Weights of a small transformer language model: width 448.
MLP neurons of a small language model. Each row is named by its layer, matrix (up: input weights) and neuron, and shows model dimensions 16-143. Each number is 128 + 32 x the weight over its row's rms, rounded and kept within 0 to 255. Numbers have three digits each.
After each neuron's rows, "fires after" lists the tokens most often just before its 100 highest values on Wikipedia text that the model never trained on.

L8.up96:148133086142168105104161047075091055132152107147136173100137121113078023215092122131074106138181137081161156096073065164168142076140110153068130148120139093152117133210182098149134097154157160100057145124090126099098126199160102143201149120144159105128130152073163105088133128157176136059094112044154162154073068098098145122131115170139146154120097118099136145108136124122135145157118
fires after: "0", "9"

L5.up1323:111144111150145127091155114150104085131092115078114131206132152119130087129162099173094065051093131142126106119113169128091105124075102068153136114137097181115090112176141177089155105117082066114137128176097202086114155108173072131076157161123072116149116149151111135141081123127096113127136129085149104070091135090088133154127113077086139121145103170114128114157151147129160165138147
fires after: ":", "0", "4", "3", "2"

L8.up296:076166117071168103148170125109190170139096121169125097125138120150120095169097151149173068128117123146107096111136109109132151121140096156150046116137103110113091126138135061135150087138114099124102117049081115124108096183087092092184180150104100120180093153061149114048131142168101167101139102046165111145114068118109166143161087114101175104111166182076139209059142137103141116099067
fires after: "3", "1", "0", "2", "4"

L5.up1761:115160089051157153156070105145144111141155140097141084127141157152066079125121138129076103149141121132152095121132169149074131105093149095152120158144071066132061145158122106115133127139057137105114133131147150113152113174056106089141113122120159166114091123091144082147125057195145135103139124095111072085096106100079142091156137145157104111174130167133077132137067181128121152109107
fires after: "\n"

L8.up668:135146162126114106144074113153137111142127113204122075088128127140144079159086113129145137097180152141095105086106171142160119169112142136172141106113143062116091138127176123080084120188089058079130101157036116099121112174152118046145123177145172100139185132174106174115108117128109146146130061114108167092168117120131132125171108171173109139143143087118082120164144128139103175100108
fires after: "\n"

L8.up774:056114145148149184076154112163105132117095189117112073173146148155090096145121191083149079127113069136126137141095130157154157093113142170166154122127158119112142155108167082117155116127121151111140087106098137125137149098146110134072119095120076083107193116139139141090099143192162161160078115143183206109106120110101165157128153102085148123090155093133145085093150048069084115077090
fires after: ":", " |", ".", "|", " /", " and"

L8.up73:136116092118148128127094105102178136178099127121128131171136093136168157166083103124135107106111103113108122098140133146189152116114140143161101087131175037174093118160135096102125078127110111137137067124122100115106137110138136102155154152118112105102093133122092095130100103126081154082177132072129098125103128175104131146117116097111156045113105115133130159108090152083159154083129
fires after: " ", "2", "1", "3", " (", "4"

L5.up1776:159128120158144135089108141098109039129126137142067071114099131145141100114122198066133099136113088167157129059131116133130142166124149064152187101018142146092158184131158185137123131104097168120108183160137164130121141102179143108138124043170078074125148132140116157118152124131107112130131117169088101159122148064175130131114136132175139123121107141070135102111099104126092129144164
fires after: " |", " ", ":"

L5.up1221:094130164119178130187096103173077154107122119140125154124143148138157067101120106105106108120196092175117125087103131134153114063100135101118127146132114116162101086094209032118092065130066158096119122219122138117115095157131135147115125129108172153146109129119184110175147071143127105108132105077076076193093089135111138111118109137157175055174098189125101120130000159086100181176116
fires after: ".", "\n", "=="

L5.up1194:157119107158162132107152166136150123128113167194165156173130110126113134134125051129162127130168156106089107134125077148085083112125111123159143247110077029135108104139166132109112112117115151163122092090180128095123151162108061135114120147102140128115138144056182055087093124108123131099106094098186136159049143088147129161105193118156114144080117219191112150114154172108139141092195
fires after: " |", "5", "8", "4", "1"

L5.up701:154117191126215146076109111168074122119078150119095127141139070090116154090095140100145117117165136187168158163101126139096187144125144081093159119079105121050098165169143135093114133116125092116104113146126109092163213183110059151141138121118100089129133128093048140147167102097072166114100078142083115121107065092082133129097113078127130120163086103085104136092084147141091172171136
fires after: "-", " (", " \"", "/", " '", "("

L5.up181:126108134067153172082175145111104098173116141057093078184134041112099108168131152134124080109136145140108075101065087122083161112088121191110136121108137146110116146119222118140108142157078125110122129119125093114107121102098123152154133141195082147140140158169173155129168133145066090127118115128133141098119147094118141182192128139075174104148137107090108108121079105132197136145084
fires after: "=", "|", " The", " ", ":", " These"

L8.up1116:138104123127179169142064099147077074131088157163122135175128063142131166129163141183174116130145090149142151151176190159117186107105129116100160132078087121082177083156143119177127096128121109142149107117152188074185170123112098111163150140128100140119098190075078134132151132073157126167157138107089128120141084123202130104122165077149174058118066041087143176151150126100102132144084
fires after: " ", " |", "1", " (", " Time"

L5.up1386:148139135197176125139131126114134162158104136143126146167151097130162146139149157138068094101128133111116060130141073123122137090129110119173089144063067041081083097185144149066110142157091102138097116109114197073101139145131070039126094154127089152178133158080141112117072102104099130103088105158121110139094073120175175133139173013125114137129101147135096154106152127113153157077168
fires after: " ", " |", ";", "1", "7"

L5.up1626:085152094108075131147185130123115195124130174112129106105135155112125114098124150167098106065110124124133085138100141096090094140053132198154123153168099114133108061075171083136094122100086199108134135081140111111234116120100132066136135131148121175149124191117141067133112152095078106143147119071116176144055123117077160158116119065134136149122115154162105164108106098094140181077108
fires after: "0", "2", "3", "8", "7", "1"

L5.up580:169131114174179123112095144112124143157092192155126114162137132140187127118112158158107085148141124213107087135133098094134123088111166103092141091126156135099105135162135115080118122073076092039160059138128138145089156094148144118163142155118127114149166112105048124179168069118108102163126079110177093156096091111116168096105189115112087131190123111154086079128133075141099164138155
fires after: "′", "\n", "°", "."

L8.up573:094116156163094141057192159150106113147058146107171056107112156122138146110164155147146092091114154191106089130125219126094101166120135153106109134133072107122079191116168110153136095121095093107123102140095116134174126095105092152094149134155121115047126201087189118145131127109097177156143117126106189152112099124064136134101113093138147094130133144127121076172123077079150117132117
fires after: "0", "7", "3", "1", "5"

L5.up121:089110116125165125143140135176111115147123145134105129170136130128162113115175097205034067059163112111108101173134094074174096114129121087142169107124104146154163112133170176105140114154081119064111120163137185152085185079125135133144146139103060144135134167150104147167098169132083117180101103117105049119140115139083126130126156024106123104122053165111142167139160079117164179157183
fires after: " ", " |", ";", "6", "3", "7"

L8.up358:130072123121143117158126153132121129068074107108109166120083123198102161127185135157093189118150130179193123129120192101105123110093131103154125111182150110109059132156152131101098112140124095122146156172067073114119056098138134146109158081126153116137137120134138114118156138167132135135131158169116122120077136135112155183116126108028021139167122109094140127126118162144090129108023
fires after: " August", " June", " On", " December", " on", "On"

L8.up75:155118102069167135144105107190150158129149093153148079141145120129144118115086085087119051111171095141137142104130096201132149135123184152165139184099112085107071159184115034133115150128139117129134115088133171111038118146145116151116152130067162107113154132116097135104085116149116126168132142159132119114048096074104148102122173110142118081135114133135172140088163146124186153126097
fires after: "\n", " \"", "-"

L8.up890:111163106147140153178115111055096097124107129164082130241163114083114119112081107117137154093116128109096062144125129184151177148116136136139120150160075073134144155096170080161102137077112089156134126117139139152150112207116162169196138106112101144160186198143074116121115089167109098103161118121085155135133162104102152131127161114131073145045144115081065116140139164091117155122120
fires after: " |", "-", " ("

L5.up557:115124211128181177118083108127093120158095121163071099131111160191101140168128088155161106134103108131094090145033125160104163134156109096097137084111143151116131112108140142112117120076094131106131100160109161146125127147150177107171092120079169136205188118110118115111143109137104120075135123112113129122135083109163132172126087107192107154190104090116092075112144105167088132202108
fires after: "born", " ", "\n", "2", " ("

L8.up963:135127160148133158082102129124144069143112136099165158138188146157194133140126107156085057111106118130122112153129136193192092145128160111102144071165130140087067166157145127084099084126124092103150111124126126156148138137091137160113114127137160164104122131080195104140143129049085182086117147094109126167162154151057107077135216122152174135140080094106141117136097104081090127089103
fires after: "1", "2", "0", "7", "5"

L8.up1715:087193147126099123072157095101131091129082156110144148130147117188142133191097189155149123128060108118118061127152159171139154065089135125142100117108113061101090128173167118177140072091150095146097122062118139109135072107121054130132198148131103090137160165086083120162125118135142122118117135111159111185118130087096132142129100108079151131084149160114134197134074165116141181104060
fires after: " ", "1", "9", " (", "7", "3"

L5.up992:114082114106132133141061163169107169132103165117105175182121129165114135106100138144131155092145126122190125172148129137085128098127116147124123108093131082115058202192165154109096150140112098073078116213108130138148127154144087111205131154097130183140105129106077138168161048167095176121132096112108111099079056111147146195120119137129135102157131127095086090121097146134109144124147
fires after: " (", " \"", "[", "I", "A", "("

L8.up1726:166108142163086129131131080135086142162146090134117159152096147131092075173120065120115112149094077099071133114078156108187128118125122157092098113133106119172148149144151109103141154127145170136136127115146103146061134157089087187111115108163146092143110107105130092141173180154113124054116101102190183150127099088052107142130172142129137071094068169087179160119141084101144064168135
fires after: "9", "8"

L8.up1151:106124176171115127068122150165173142107035130093172177116158174109138087114162098214151145115134156147156078111143137082120076109094101067081152129126123161107093170127121143156168075100142102149172089065127131111175151142148126149099081059115095121103115163124094142108194167090136136134101119181183109156116117130143163104087132106169121144135103143089177123128112116125073094130174
fires after: " |", " ", "3"

L8.up1425:151183116191118084084159135084150135121132143116129127120122080144076062188077161137097145149118161079103124128058091161098108114116152157097099110100145098108107133151173107138078156167126158089109071088128120105132123150099135107113122147103161122166145130085129086109137129142119129135098047095065188161073082148056149104119082127211115173169157132121084154163101143118180137106125
fires after: "9", "0", "8", "-", "–", "|"

L5.up1035:093120097157107167128190119192081139115166209181114099180105150107067130086067177118106121103188092191097132136155101152057123112152142076126098058103110081097120063161175107150114129088070098114149056117125137112178172114140130110151152154086061128104199154156132111140104105125150142100137137070142118102134114089091189131134182073064085124086133118116099126118142130128115119120096
fires after: "\n", " UTC", ":", "|", " Time"

L8.up11:094100144141175142084153147096095085094070063091140077126132099134115162115143124128162133117147140170162108143132105138094205128157155195104178122128106122155095125084116116073097113171128094090135098159037144128103084158092109133091111040181104131137170181161149163159179106133103106181110147049069143083108080106113128189068126142116099106134146148129130115158067123131145180173056
fires after: " "

L8.up805:082101165109186209091092133139096140161140140094085131129078111165131125175119085105159135108103110146163151117091115114182143137091129161108133103153129091110109150117119112120105143125114113120128060136104175094113197158165124090116131132158110179083191132122168103093107102183119152126122126154118123120116114099125148132129177105074103149144108128093044108118114112098110129056132
fires after: " |", ".", "|", "\n", ")."

L5.up80:095096116150125172084101112114118171157113081101153156121147163165134097122106105148108086124102183107103081150123100159137046102122117146121144127128098086083157169201111109107153130144180127159135144118132162126094154094161100072085104144142136086161155105099191159139117099114164148080108126148150130144097097130118096163111147067087124084155141243197150124090151105096140117141097
fires after: ",", "0", "9", "8", "1", " "

L5.up1297:071104135080095151180136056136064135122138155136149153105117164122118113168098117179115125118111137111132070124085083121079107106074136120141147096186030139142109100116098123130098144109052109138191139101117155101190139142118145084130142106106132170116117189123101091199081089119096066153133107067112170149081155155104150136139117099093116133133091191198115118140113127110114199099127
fires after: "0", "3", "2", "5", "8"

L8.up178:109160052149123117155062142137149153081175099133152150153112185151173087153101128109117115152135091196141089167140120172077040155102159129144204120150091135127149121164131111083094132140145131158108122071165174146087126167116148129154110138165074102163115155148099099095132139139184100167061166123121121152086184083128151118102134106138116083161089107074128099123149088143083120143070
fires after: "\n", "-", "″", ".", " \"", " of"

L8.up1336:115093156081150086125120123070092117162155121117122119146185092128151124127168108208138158117193167143114128132121117119100108109157124165171086116194141132108056154117152074102126119179138076118110054053102133040098101141107144076147120161185109131152149168145153129122124133129066133120100173111170110169093125152125145169162104128136129084063144183141160125120125133100153124112102
fires after: "2", "1", "3", "4", "7"

L5.up560:148155116165155112131109149130151217097102084111079109146123093106117115123117172073144084130111123166123141136092107141119151148106096105108129113059137122134128150208147167109132150129113124090102101148133174098067162158138101111080138095132124054143174137128099133109147106128132135126118077140142105076083074122172140155129139122093175105162090099080137137106167073122058126137123
fires after: " a", "-", " (", " www", " \"", " semi"

L8.up770:132117105145118124118126161076069089112125137197125082163125154210127125160113140134132152138136094215094145068135095106091055143083181117123112129143099116065130121150159138150083087110111140047086093171106104117108063193186173143100201135160138125162105160135160119137102183105160055155116091108055124120120166096145128132077130106170129132169121179073133199091124145154133153199053
fires after: " |", " ", " –", " was"

L8.up956:099124127076113182148099091116087157149147170088098128129110168115162141148099160105104113107189092121153123117143141145151104074119115178147124052083078143101084073128093115163151130143123210151122156142126161154153119136097145075138106113120097099166088176141142116129140057167127077095141112171093142126161131127132147126078082117109160184123131149085103095149098122089112175074087
fires after: "1", "2", " ", " and", " with", "."

L5.up423:123119106128171142131119180145102147104102100148168102153103060130087158096134109134116137057102135138098158111163131084093112111072156126166099169105132136112097093161110131102137070162053154082125149133123102068103120185094140107080135127111102126207107171073135105165132140111141170134127085053167085110156112071150127143134085102113136145132088150125076181120120098107170126146120
fires after: " |", " ", ";"

L5.up5:102099126163121130160164128122114156126146172187131120152174156095135126155126104139133074082108091143123009131070118132107077129155109184172103170118054075182052102156109148102140104135152099144151143079134096144177141115121082173135140178147110173122148144122192098144061205132144124050104141116132127133045140155098124187141166115123126141099143177163160127121142144124156132072191
fires after: "0", "5", "6", "3", "4", "7"

L5.up1411:103161112049094231119108125158076062085138126169100086117101135210084104152163129165119146090118135184112128107085148137070154105093118129153165128153115174151089131076144115182134089131072081090134124136144177144120105170120153157151146085103096113136183133140200105115133060140126176165141187067141130125138125086098128153099121162142106096160156119103145111090130146177097117161069
fires after: " on", " On", "On", " June"

L8.up240:159083148109099179095154088147081157148120194106081155146107118124155174168132174127123144148161141144143122147117100134113119147095158164188079108147132110138172077137106110101084117084071118123100153104098179127144092185153139118125141142139133160139162123091039070125081147112142115124131127110132146085139136079121190108131135079098139140145145157116080126160138136125013129120108
fires after: "\n", "|", " |", " Team"

L5.up1449:161109120097172167173079126148140133124147150153128139120109103171125101201074126075115103109191085183091148158098083110155165133122140098133108078093102058052130107166152072115097165123131075128127110127145129111091130156126094083178142105104122101124093116091046137138118127126155123143098066080139125171132071127108132114132112149144083130165118132149115144116107145125053138104147
fires after: " (", " \"", "\n"

L5.up1264:150117150157120106076140086110102162136105099118089126157115101114115144136097184109097088121141130111151132070113085149136140141130120116097125109067079128052143132133136126113101157124134155118087086155079206145145173132100109134197118069149096136137191121112136179176143156166138089121105032184129137144141135112135112183104086122146146066111127106100112158121139123136174148177135
fires after: " ", " a", " the", " The"

L5.up723:097100139108142170097173061119108096046137072146120073135137161108095111144128128093164119146108180125161142068093102151128146129103170136125183107034107113138153101164112077110115174089124146115111126119110094166131140180085033098154166056137109095084120134105150130125165161115112074053136109168093110133084105122108120155105088149140132065097147116134127151131126153121186114173144
fires after: " the", " United", " U", " The", "0", "S"

L8.up947:126126094076137140123126120117149171083150139146085122115163154118113127164131127077126065117178187157116165104108088160134097090140092156192102205130128093166136078151088073085102130078162124108111204123144157099184124175098041161143131137152144151182094121050118122104111144137087204135128129143146111094086129167082174136132152146104150091068170109079156108111124175050118136114156
fires after: "4", "3", "5", "7", "2", "6"

L8.up1728:063050166109177179120128107168138099126073131142092104135172079107115142098095106124103129132095138147116146148122071067089200126187109186120119121170099086075154190091139152121143074137142083178175124089173095092106135148085094090116168063152067115119166142144087143125152141157144130112111170146063169121148114092126141107135112053115174128107166094143164115142106192088090146184080
fires after: " ", "-", " \""

L5.up56:143138123098127090206081158109096117167117171155085127182099143123107105082132126118184119110199141170109082160123100146157166112143145114142108113087073084136125110100156140123150117128089141155058093112124194052108179146120104113234069134094101142162184127127072107145140108124128130044138180154120154137151073095152141160090144107092125144147073118145107077142155181152113144150121
fires after: "\n", " ", "1"

L8.up309:123153073136138131130072079077073137140065127132145167174123119156155154112101118153120068087145039205128069105098123169149125083112125129093175129109089043148158152142210110141115144089139077120090118166120216154152140125075160115165135118151120153129141146111120087084123111121153082121116043128110138145129111146105151103071113087153112158148124155159097110109174114105123107120178
fires after: "\n", "-", " "

L5.up852:140105166139179152166113143104141171136119125148066159173114140155144170093099098097141119101177132137106088116105061106120106160152132090110188083095127054112117105130115124149097104136154099069136105139111199134069113110134172076180083083105169131140144204055128107125165100128137124122144100150152159075160135131125160153079164105120180097085119146107106115128162159092074151109130
fires after: " ", "1", "2", "–"

L5.up496:173150141086203123155130151191157155089147142132117109119143105116086083121067171056124124135175091189184156187093134156061158143126098084100112108063088100062089152185132127089091116178125089131123103129134094138113144184153132090174143100112109080166128126104088137110148095121112129087136065130110099116097072090109102150138106136179168087201095128097113149128059067132108103097123
fires after: " \"", " (", " '", "(", "\n"

L8.up1528:107169133099154079131055126153133094068141176180116139115138134174174093149125133161171144125182135130136122146122114123080194131075144163143093122174110096123071126126143115104107121153126099115151140128108142107142073169090121127165145103143151105138118096095109176170070099119104127092174163137097149084129070073119191126081071192146152142128105167097119168145136155092129213106108
fires after: "\n", ":", " ", "2", "-"

L8.up1774:144148130141136198132114133154151108118082134109130139129083122133185122093099157115129124150125162203108120130124134155130230114055127132169142092125154064111210125120138154152109118092098134152142157077090194098145104196096087140165142138133117077146185111111074148163087116118150113118151142113115157078157111064104210152091119105046141131097064108133107154111132167103042147145119
fires after: " |", "|", " ", "\n", " No", " Team"

L5.up957:151135133118136158101112152093071127164107149193050082170124133168100079185079144066174107095092086112135142115143111119092111130092160152211194107099120103154153110161187078115076117076068112127117139093103127101117094183087113120113125148043137077187069125145110188098105072172144185155119151175111146147093111046125135153173186147129072118146134172214085136113139163150132128198085
fires after: " |", " Candidate", " Team", " Opponent", ";", " Name"

L5.up430:127128099136153116111110120159101084128144123154105145133134088172140138159145154158074098106183130132163152133155171089166088126148141104146127113112148055145148098155203145133150116097107139123105142104121153093165117132150152098142119092137092141159105149123099093141058126093142135145130160082072123129112118122160154090128150065130096078111106206194173154094134093100143106163122
fires after: " ", " |", "\n"

L5.up1560:115139183032204151119085142128110167110073160144107111146174116193118109155110155112135127123119164132132116152096112190141043108116111128129127146081129083086082200093096146154088149153140126131104119190131193072133115140112139091157128141155140097093145127058114154133171094134040126100111078144132145150101084121131132238098117054129147153167100132159086128121122146119117128130099
fires after: " (", " \""

L8.up1034:161074190138162113142178134102151135156133148120113143181160094143136120178117106148123120143103170100103161109113184151146113148118100145117082189117104121071158143137167092109156146155134138164074094096130199129057111183157134154156127083170144124128165107073122126129133185174102164130096161146096107131135101115090087117128150067110180090139111139049137163125104120162088111156149
fires after: "9", "8", "7", "1"

L8.up1134:077111121157183116101113069087106127129124153160096088181102119177166163148137129106167127109132149141141167093145151124147113144059163105086152142082088146103107135181189143130116130086074150075146140135159088102095073130212128108110106156168130127125109178094113105150162144133076161141134136126071177101108131107127111194094146114162129139128103168097115119137130131125193162111163
fires after: " ", " |", ";"

L8.up1509:128117110166109112093157155108102121061123136118063108111161105158122089161150079091103101114140106146150116113075109144106138116137127148177096135086132093088100142096107101144139116115143145030045149122133155129086062176078113132223111111170126141133118167058175111123182169133129127098116116099133104124082111080116121154159168133195141079135120168121170117056113171131095110164167
fires after: "6", "0", "5", "1", "2", "3"

L8.up548:146135113130149104127103116076178133186127182112126112122136079118139137122154157091080084128093074132101110069159158062123121127086124157150131085156107111109134080134121067087141137137116108191106165091101092115148188121076143060154172134173106134137120171110152143092137168144122162119149136065091105121086129165129136096147128090100147137081072119121103164154162118094105096129135
fires after: "3", "2", "4", "5", "1", "9"

L8.up838:121126148122130133117174129090105140117127104074101131173140115100120130121131118140153125152133195106090059073066157129135217156079140157139116120083136071137087144135148111083105167143094210106091060144106142087123184137104093145137191110166028098063180164069160099113173109180093094073143092126071116106126182143134117145073118118124176038112155048053102159123101113130170123167109
fires after: " the", " a", " The", "s", "0", "1"

L8.up356:077128129131149167079064158088158120147087112154100091124106124177144167118123158135104110121138110158159118182110086159145113094101177107108159117131140137054084140166139094112046142117083086057113048161050133077115155128140112157185151121121146153168148133120168090151104154171063123138092176061078128116057108093164180197089147130106091096131121169140164016055122119119135160182065
fires after: " ", "\n"

L5.up1725:134167148163113110157144090086128110108108147132080145117157131179140106123116115144099159135222093200131065143071066135133169081127127136113139116111140093087074143121151098140129119117110119091144149144062087071112142117099152157204089072092175149162164154094120132097132080157117138105130127169082112097094055104112175137121133168146093127207115096164094077163072146127088136149108
fires after: "\n", " ="

L8.up330:131127166140124105130092157145071182132144109115147138105117165162159116137098085085057064131154098165156092125126122121168096168156130145122077119117091127139163094151148089176117156141148138127157139147110064083130148134082091156114125151181112105120125164155112123123154122180108128067146078049116176140120110106138151141103055140057119140055102167133127097144125096096108167138133
fires after: "0", "\n", "2", "9", "1", ":"

L5.up1634:119058149142110137120137093169066133136135178140133154125116133237140147109140196124084116090099104203137112134120167119108099174145136059054112157081117061135095102141172115138057112100119155045144104164155187130155154143115120108155126142119080136166148152039075072126129135093151156123103104092122118079146136120120154142116167116110108059107112125140161038070166147124159150160174
fires after: " |", ")", "5"

L5.up672:138127125176216139124080132169127118138089114136099137122184118108156083149136048081092151119129134151128117121125130149125116165089131128153104150073074107055138125159110149118138091123160074134146115146141118114060106090135082156081062066124166076151141106079137186128134133136131131110112068115154150163092099093116109121142161099148135145091116170125121122049147102122076151146096
fires after: " ", ",", "1", "2"

L8.up681:131115143103109135166127112177209141086069126132189122142175173118117120137124143127099069137084098140182120104121170076159105162108117114112117161063155050092121118067183159130065084116134175199129141116137194135088136117135083159113135139193124111094085156146075170146152160151190123126163127162146098155123091105166145058141144083174110094086158122118099094104114146134100132063195
fires after: "1", " |", "|", " ", "9"

L5.up807:122108145130187132129093097110121130078133134141181094159173120180114048177126184164098074110173121162089133071063144127168156132122156148132083134100111158069093144169121068084136126136113128108167076151140153101102168124149141196144082070056146145142114133113086108137177063166091109128124163109147118146102102118077130087109119128133114124184101107142138069089022160124131151168107
fires after: "\n"

L5.up490:147112133182097174054096121118097091132033163157133168169137098166162114151095149131119095111147131123087118116145167151130189071145133094138169093073149114055162161075134135123121137059130093128098145109142169056145112147126120144129120096185114084093166149123180149115139097118140109115129122100095159146063079071164163124141183070117141156090111152160101125142134131111124130140154
fires after: " ", " |", " votes"

L5.up454:123123122152096102140169125098163102152104122154090088141163152105116080192132101117103106077147090137120076127043148153118047111138133173103095140152073072212085098166110113106154093119145174127086104079121190142113106162125100111145131147089174158162134143109170118102101162141113138059118083128148116148000135124090158164158185104122126152087145169126152124148143120117150109108146
fires after: "9", "1", "7", "8", "2", "5"

L5.up1335:097135087163115145044138125184150115146139148116160148124109096111110113110153138177061109083170123185140122119134135153101126123101138143144091139136135119160101122145155096117144096107077029121156155113104067112175199090098126076073136134149119080124115162104150073138062201108112109118137120193103167145108103132113144156122103080145131124176083104097156131160081160115140102026160
fires after: ":", "0", "3", "8", "):", " code"

L5.up1685:129131161135153121085092096156109129138109109126130164142137099192241158176108147159091121103136071144121142147136097119159141112131157131125206066068143130124189080127138115129117161081133088158116075134141123093084131111094109157160122048149104072157132122110056179174136114117152129125080074179107064095160120143084175112142143075127128148165074053109152120141157069136068166158077
fires after: "-", " ", " ("

L8.up1496:125133131097147144139141109142073201118080140236139119183117136068211166053119076171145194063152080130069067104148092197124126151123117140139166174138169074109148104122177128168094087080083099110127148094159121135138050163128095143210092164121138119127120209115117101120173130159129130149119102091112030160112135092132138131113149092155152123097046093109075107112149164093072137131118
fires after: " |", ";", " (", "1", "\n", " "

L8.up212:162143111143171138135086152062099095155183093153062157197088102148137110160116104118100124105106139165082140099090115139074122136151140146124096153081081092081095123127184127128125127063159181105106082091144152146054101147121108089155113149126166118175150132087146109120151148110058120044098127124133141116093124095122169148106154104086088121112139191112141138101093119096126168121138
fires after: "9", "0", "8", "1", " ("

L5.up1568:129109197166147143132166128094133128074097089116121097184114120110123079145125183103131073114151140113145100050099122124119142168147161138117149083082096058097114122181129153048097121118131171125107119147108126138079173139120082091190124043212059110122169132158098144105150116167133156113105113144074115108118117124109155151126141098157147087102118111105120147118115119116178148154162
fires after: " the", " a", " The", " his", " an", "s"

L8.up1507:098090085117169093170105062078098166155109168144130134142128164153147172114073184116185103097159106143102091130125154128185103117147100106147098157144056116121127068112157108140079142140094079100100162142130110072138164152096135151162141162180112142115140155056174084084114146138089177178100127086144165131145161139125155146079188172133159105070097192136139168041137154125156143141149
fires after: "3", "4", "2", "5", "8", "0"

L5.up1140:167128145148100176116144136127154090133131161137075088187111106126120112137111116098137178141142148163102141120086091170144115101140098140090134076094073081095129154121118166145099146106138107094122133162120201067063164109171139167166107081139143087143163126145047165144136094121125121079110144143084200112155162068147162134085125156149124066156123108125110111106148110157088157171118
fires after: " ", "|"

L8.up124:108060187130130091154067111147146138159138112130099076106134088140118131158146081074116094100157163146110105144132166126133138156131120134183185152108150096094184117137151124087110166168125126099146112152171144125131143133180042122128109154148111109118142110147128149141148134117101096107089155079134181103112132095089167192086174190174146095186070130089147158125125127129114184127126
fires after: "\n", " km", " Racing"

L5.up1740:096064118154150143137130142145096130140117154135104125148170162114173161153118026093093084086161122141101122167112062107118101139115152162117146143131067102112181135165121129148093097150117135100182143138140082149103141078102088145089105146087085127140122137119119144089088141147099115159075092150140145137163143129091107120132177077127161157109077200132107120160146110086069131125163
fires after: ",", "9", "2", "6", "8"

L8.up316:131083150127121148086107132127138089139078136053139176156157155139136173115109116139112143137148111169138171141124073162091113102168117153089174103070128104054135159176140069125145140163131108052137094115099115120088133092148086160163148063199133117159164151156102122085125188140142122066088125180133178153162152135142113122128090128138145101104094078089165099126090139072110098139170
fires after: "-", "2", "1", "3", "–"